config.toml
num_hidden_layers = 12
num_key_value_heads = 2
head_dim = 64
intermediate_size = 640
hidden_act = "geglu"
positions = "rope"
qk_norm = false
attn_scale = 0.125
parallel_block = false
extras = ["capped logits"]
init_std_qkv = 0.0312
init_std_up = 0.0312
beta1 = 0.95
decay_shape = "linear"
batch_tokens = 16384
MLP neurons of a small language model. Each row is named by its layer, matrix (gate and up: input weights; down: output weights) and neuron, and shows model dimensions 192-255. Each number is 50 + 10 x the weight over its row's rms, rounded and kept within 0 to 99. A neuron's up and down rows have the sign that makes its largest values positive.
After each neuron's rows, "fires before" lists the tokens most often just after its 100 highest values on Wikipedia text that the model never trained on.

L6.gate287:58 44 47 37 44 45 64 45 41 36 56 53 42 32 48 73 48 58 55 61 63 61 66 39 67 54 50 58 56 49 58 59 54 56 40 59 49 51 56 52 42 37 31 55 58 54 47 41 40 37 35 61 40 45 49 54 57 41 48 48 62 59 55 51
L6.up287:60 47 60 43 40 62 58 66 46 57 34 44 45 59 56 41 53 39 27 34 61 47 63 48 58 47 56 41 49 50 54 41 32 64 48 48 52 55 40 60 51 52 21 57 43 40 57 61 50 63 64 43 45 46 72 49 52 56 41 56 47 68 50 60
L6.down287:59 41 42 43 70 34 60 45 45 44 57 35 51 23 45 66 61 65 65 56 54 45 52 77 49 61 49 55 67 53 57 37 44 48 36 56 71 51 57 52 58 43 61 45 58 50 60 45 46 50 63 49 41 61 49 54 63 46 59 61 68 48 65 50
fires before: " in", " by", " on", " to", "."

L3.gate357:46 47 72 52 38 49 54 39 59 42 56 61 43 39 36 55 44 46 55 48 43 67 44 53 77 46 42 61 43 50 47 43 54 50 39 46 57 35 49 43 46 69 29 51 59 49 50 52 40 58 39 45 56 42 54 41 64 38 47 46 46 88 52 42
L3.up357:38 38 55 68 55 48 53 49 44 61 43 37 49 49 60 50 70 57 36 53 57 41 37 59 44 50 52 37 62 54 47 57 66 48 37 53 59 49 59 40 31 62 48 53 56 50 61 57 60 36 47 55 67 49 53 43 67 50 72 33 49 32 54 65
L3.down357:56 47 56 44 39 49 42 45 47 30 43 45 58 53 30 57 56 39 44 38 54 59 40 55 71 55 47 49 52 55 68 58 66 60 43 60 57 51 49 45 59 63 36 40 67 65 47 56 58 47 51 53 67 34 56 63 45 25 43 39 61 53 41 49
fires before: ",", ".", " and", "\n", " in", ")"

L7.gate86:48 37 57 42 47 46 46 36 61 47 68 51 51 76 44 61 49 40 48 45 67 44 49 65 52 45 42 43 55 40 46 56 53 54 44 38 43 47 49 55 40 63 41 37 45 54 62 56 54 48 60 51 61 63 49 48 66 60 43 49 45 55 37 45
L7.up86:51 45 61 76 48 48 53 33 66 48 48 32 39 25 48 49 47 28 45 43 44 74 39 45 50 56 57 50 36 61 52 42 37 54 44 59 60 42 51 25 48 57 42 58 49 31 55 45 42 46 46 56 48 61 44 41 62 38 50 79 41 43 42 57
L7.down86:68 62 54 40 49 46 55 25 80 72 55 32 55 38 53 56 43 43 49 66 34 57 56 49 58 54 45 60 52 52 50 45 53 49 39 72 42 42 59 37 36 50 29 44 44 55 57 52 53 62 49 34 66 55 57 62 46 44 43 48 52 68 48 51
fires before: "|"

L7.gate23:62 58 58 41 53 42 67 49 32 67 61 61 42 52 42 57 40 59 29 53 60 41 57 49 63 57 62 58 50 48 55 41 43 35 43 56 48 42 56 41 47 49 45 47 49 33 67 57 52 48 49 39 48 49 53 66 47 30 44 43 47 53 54 44
L7.up23:67 34 66 50 69 40 61 46 60 46 46 60 53 41 49 57 68 43 45 49 54 40 54 58 60 51 51 64 48 48 46 52 44 63 35 49 60 49 43 51 56 38 38 41 36 42 61 57 50 48 68 34 43 37 61 50 73 37 49 47 70 59 46 55
L7.down23:47 48 56 54 42 46 57 29 48 45 51 51 47 40 68 45 51 52 54 52 36 47 41 46 58 38 53 58 37 53 48 51 55 42 49 56 24 34 53 48 60 55 60 64 56 44 45 51 45 48 41 55 46 50 41 47 23 43 70 61 32 62 63 39
fires before: " in", " by", " to", " on", ".", " at"

L7.gate556:51 53 66 64 38 46 44 51 56 53 36 33 63 48 61 37 46 67 44 38 78 63 37 62 36 33 42 58 47 35 64 48 51 47 55 52 30 51 42 53 42 32 68 51 51 42 51 53 45 54 42 54 39 54 32 63 31 50 51 46 45 44 47 60
L7.up556:28 34 69 44 49 48 56 54 55 44 56 43 56 40 57 65 33 31 47 45 64 55 42 36 52 41 59 42 45 23 30 48 38 57 42 49 46 54 58 36 55 44 60 45 48 45 46 50 45 53 54 60 60 56 49 46 35 48 47 51 41 44 64 61
L7.down556:48 77 35 40 51 67 51 57 64 57 58 47 53 61 56 41 43 51 59 53 53 42 62 46 41 52 51 59 58 58 42 35 61 58 59 58 41 43 55 61 56 42 45 63 33 57 52 31 62 51 60 59 62 36 41 48 47 26 50 40 41 38 33 43
fires before: " |", "%", " m", " (", ";", " million"

L8.gate428:48 43 69 54 51 48 63 67 51 61 44 57 56 46 42 39 49 58 39 52 52 38 42 43 35 53 52 36 62 47 45 55 62 42 49 45 41 48 49 48 34 42 57 53 29 52 49 51 41 41 47 49 58 64 34 38 35 60 36 48 42 48 37 60
L8.up428:47 50 73 60 51 48 50 63 49 43 34 41 69 34 62 49 34 53 46 40 65 43 54 41 39 43 36 50 50 56 49 49 58 50 65 53 46 32 45 52 24 41 71 49 35 37 54 46 52 34 43 61 46 59 58 34 39 45 63 54 57 44 45 53
L8.down428:51 62 62 49 56 56 54 43 49 38 70 43 61 57 54 45 51 34 52 56 54 55 45 43 42 50 62 50 40 57 45 40 62 74 59 63 38 51 65 48 58 31 61 43 46 74 59 46 52 40 50 63 59 43 51 47 36 39 48 56 55 38 40 38
fires before: " |", ")", "%", " m"

L7.gate74:61 54 51 40 61 64 59 47 58 71 47 36 57 35 56 52 40 56 32 65 61 53 56 50 44 55 56 42 54 43 55 42 57 57 40 49 52 52 55 49 58 48 42 39 38 54 52 57 68 43 51 61 40 58 65 52 59 66 25 55 58 59 61 56
L7.up74:54 53 65 54 32 56 60 48 38 55 46 62 62 29 59 57 63 49 37 59 46 54 51 58 49 66 44 52 46 50 44 51 61 60 50 53 60 40 42 57 63 64 72 23 50 58 45 37 60 41 37 58 47 58 66 82 66 35 53 44 45 40 43 57
L7.down74:53 40 65 48 49 55 66 37 53 33 58 55 72 29 45 54 43 54 59 41 54 38 56 46 48 52 55 46 49 52 41 42 45 53 35 59 59 42 40 53 59 55 45 49 73 40 46 57 39 39 50 53 51 44 58 60 63 44 63 77 42 33 52 53
fires before: " |", " by", " in", " to", ":", ")"

L3.gate567:28 50 45 49 52 37 49 53 46 52 34 39 30 52 52 49 57 52 54 50 38 42 71 50 50 46 61 61 52 55 63 45 17 59 62 54 49 63 49 46 56 45 48 61 49 74 57 35 33 54 40 52 50 54 45 74 39 43 49 44 32 54 51 41
L3.up567:69 57 43 62 58 43 48 64 43 45 50 41 49 40 59 39 41 55 63 43 40 64 62 55 52 46 28 53 61 59 59 41 58 49 36 58 42 52 43 62 55 46 61 65 59 54 68 33 60 29 42 41 50 69 54 59 44 58 52 59 39 39 47 50
L3.down567:28 43 49 43 48 68 48 34 68 54 50 65 60 61 40 56 56 51 51 64 61 46 31 46 43 55 62 45 40 47 39 41 47 69 49 53 54 42 57 36 50 52 41 49 28 42 45 51 41 50 65 55 54 30 49 44 37 57 37 46 60 49 59 55
fires before: " |", ",", ".", "\n", "p", ")"

L4.gate302:39 61 62 36 59 41 67 52 50 54 59 48 37 37 46 49 58 33 47 55 50 56 35 44 35 73 45 69 44 54 61 56 64 43 52 34 36 40 61 58 22 55 51 52 58 39 48 53 42 35 55 54 44 37 48 46 46 42 42 55 50 64 55 40
L4.up302:53 56 39 56 46 56 49 48 46 57 35 47 38 53 50 37 64 48 46 46 47 70 60 58 47 56 66 44 46 47 53 40 44 64 48 49 85 46 42 49 54 58 35 63 47 43 48 52 50 42 59 69 56 70 42 51 66 47 78 41 55 42 58 48
L4.down302:55 54 49 45 56 68 62 45 49 35 42 48 56 51 67 52 41 38 47 39 57 50 43 25 45 50 41 46 40 38 76 64 50 48 54 36 55 71 39 46 53 76 43 66 54 46 56 44 54 47 25 43 56 52 39 64 40 47 50 42 60 40 54 22
fires before: ",", ".", "\n", " |"

L6.gate496:67 56 48 60 52 55 55 60 49 51 55 37 55 39 44 42 61 62 61 51 38 52 54 69 55 62 38 64 62 49 42 48 56 63 41 42 31 47 53 59 40 47 57 56 38 44 44 48 44 46 33 43 49 59 60 60 50 44 45 55 50 52 64 48
L6.up496:69 51 46 60 53 41 36 38 42 58 53 58 50 54 46 31 60 46 66 50 37 44 58 64 65 50 50 56 42 63 26 44 55 62 40 38 47 42 42 64 65 69 57 50 64 59 52 48 43 53 32 42 56 31 51 59 34 41 44 44 48 59 44 63
L6.down496:42 36 63 54 42 48 44 43 54 60 56 58 53 80 57 65 47 46 57 56 48 41 42 40 54 48 54 67 63 62 50 42 53 43 58 55 66 50 48 35 52 68 37 54 53 46 42 64 35 49 54 64 47 42 25 38 44 67 36 41 33 43 33 64
fires before: ",", ".", " |", " =", " ;"

L8.gate406:21 35 55 62 50 36 45 55 38 65 43 55 52 53 45 49 53 44 62 42 44 48 61 54 47 55 56 49 30 40 65 47 57 49 60 55 35 49 45 50 33 60 49 66 46 59 44 46 45 48 63 35 28 64 54 59 61 51 51 33 38 57 68 67
L8.up406:59 62 43 59 45 54 58 49 53 42 33 53 43 36 58 49 39 49 37 52 58 39 58 57 49 44 54 69 44 50 45 39 63 48 39 55 38 45 37 62 51 42 65 44 51 49 42 43 40 54 37 55 31 60 46 56 51 49 61 37 52 46 50 55
L8.down406:39 54 35 50 42 58 43 51 55 58 49 51 39 68 46 49 43 46 59 44 42 38 37 42 43 71 43 54 41 55 66 56 54 46 75 43 56 37 63 38 43 61 29 54 45 57 50 37 58 63 47 55 29 50 39 31 39 49 49 50 61 56 61 53
fires before: " |", ";", " ;", "\n"

L8.gate404:47 36 51 51 40 62 39 35 55 56 55 42 49 53 40 48 68 43 52 65 64 50 60 54 45 40 30 58 50 46 41 43 61 50 40 31 24 24 47 34 40 56 48 52 53 41 55 49 53 54 50 42 54 56 57 50 62 63 45 43 63 51 65 50
L8.up404:80 63 50 38 59 66 65 49 70 51 52 33 54 51 51 41 57 44 47 51 54 56 43 64 60 50 45 51 54 46 47 40 50 44 46 45 66 39 71 51 56 40 49 54 51 55 44 47 45 52 56 55 49 52 44 52 40 50 88 68 47 54 36 36
L8.down404:62 47 56 69 54 56 42 53 72 55 43 57 30 61 49 41 40 39 28 42 37 56 39 58 44 72 54 56 57 37 36 50 59 71 51 66 54 74 63 63 38 53 56 46 49 49 26 42 46 58 46 52 54 49 62 51 46 35 55 55 40 45 38 44
fires before: "|"

L4.gate218:38 55 45 60 53 70 54 31 56 51 49 54 55 46 49 39 61 55 42 53 57 54 41 57 52 54 54 68 38 58 44 31 34 43 42 46 51 21 47 58 38 65 51 65 68 50 56 51 59 61 43 28 35 51 45 58 47 39 47 68 46 57 66 60
L4.up218:60 40 49 47 62 50 51 28 32 40 46 70 62 38 46 34 61 51 32 68 70 39 33 41 50 59 49 40 56 42 46 45 48 54 44 52 54 47 55 52 52 61 55 52 75 53 56 26 42 46 46 45 40 40 50 64 51 46 46 47 56 41 68 39
L4.down218:45 57 36 43 35 46 47 52 56 33 49 56 53 47 49 60 61 45 56 45 34 55 47 48 62 32 39 46 58 58 41 54 57 36 64 50 43 63 43 43 36 46 50 31 32 42 53 43 50 52 42 50 47 63 68 44 39 55 47 46 49 59 50 44
fires before: " |", "\n", ":", "–", ","

L7.gate249:66 52 60 54 52 49 61 45 49 51 47 54 74 45 62 49 46 52 21 64 52 65 52 48 50 61 40 41 38 52 56 50 63 34 44 50 44 30 52 31 57 66 53 49 44 54 64 51 51 60 39 50 58 42 55 62 40 40 55 62 49 55 47 37
L7.up249:70 45 46 22 47 44 52 61 33 47 43 58 47 31 52 53 82 53 54 38 45 54 64 46 61 58 44 56 57 52 50 45 64 41 61 48 56 44 59 54 68 52 38 51 60 57 47 54 48 39 56 52 54 54 50 52 47 40 73 65 59 37 59 41
L7.down249:64 38 49 30 48 45 49 60 54 61 57 55 41 47 57 56 73 42 53 53 42 54 47 39 61 48 51 53 77 53 56 55 41 61 77 48 54 57 62 77 59 37 57 60 54 57 49 42 29 46 44 42 54 46 39 36 39 48 67 39 49 54 50 47
fires before: "|", " |", "."

L7.gate530:29 56 55 67 48 70 46 36 39 56 52 48 64 41 52 53 49 45 43 47 65 50 40 57 31 39 43 48 43 52 62 56 54 49 42 36 53 42 48 56 49 61 61 46 37 59 64 49 68 52 49 65 53 65 62 40 69 47 45 46 48 50 46 56
L7.up530:61 54 25 37 38 37 54 59 50 56 51 48 51 43 32 57 62 40 48 65 67 51 71 46 48 57 49 41 41 51 47 44 57 47 42 64 59 48 44 42 39 40 76 39 60 52 57 50 48 45 38 46 46 67 51 36 46 44 52 56 39 33 69 49
L7.down530:35 81 58 50 54 69 53 49 38 47 54 43 62 42 64 49 42 48 41 44 52 51 28 43 47 59 60 52 56 44 46 52 48 55 47 47 39 46 59 58 48 67 45 36 44 36 35 45 67 50 35 35 50 47 52 51 38 53 53 32 44 56 47 59
fires before: " |", ";", ".", ")"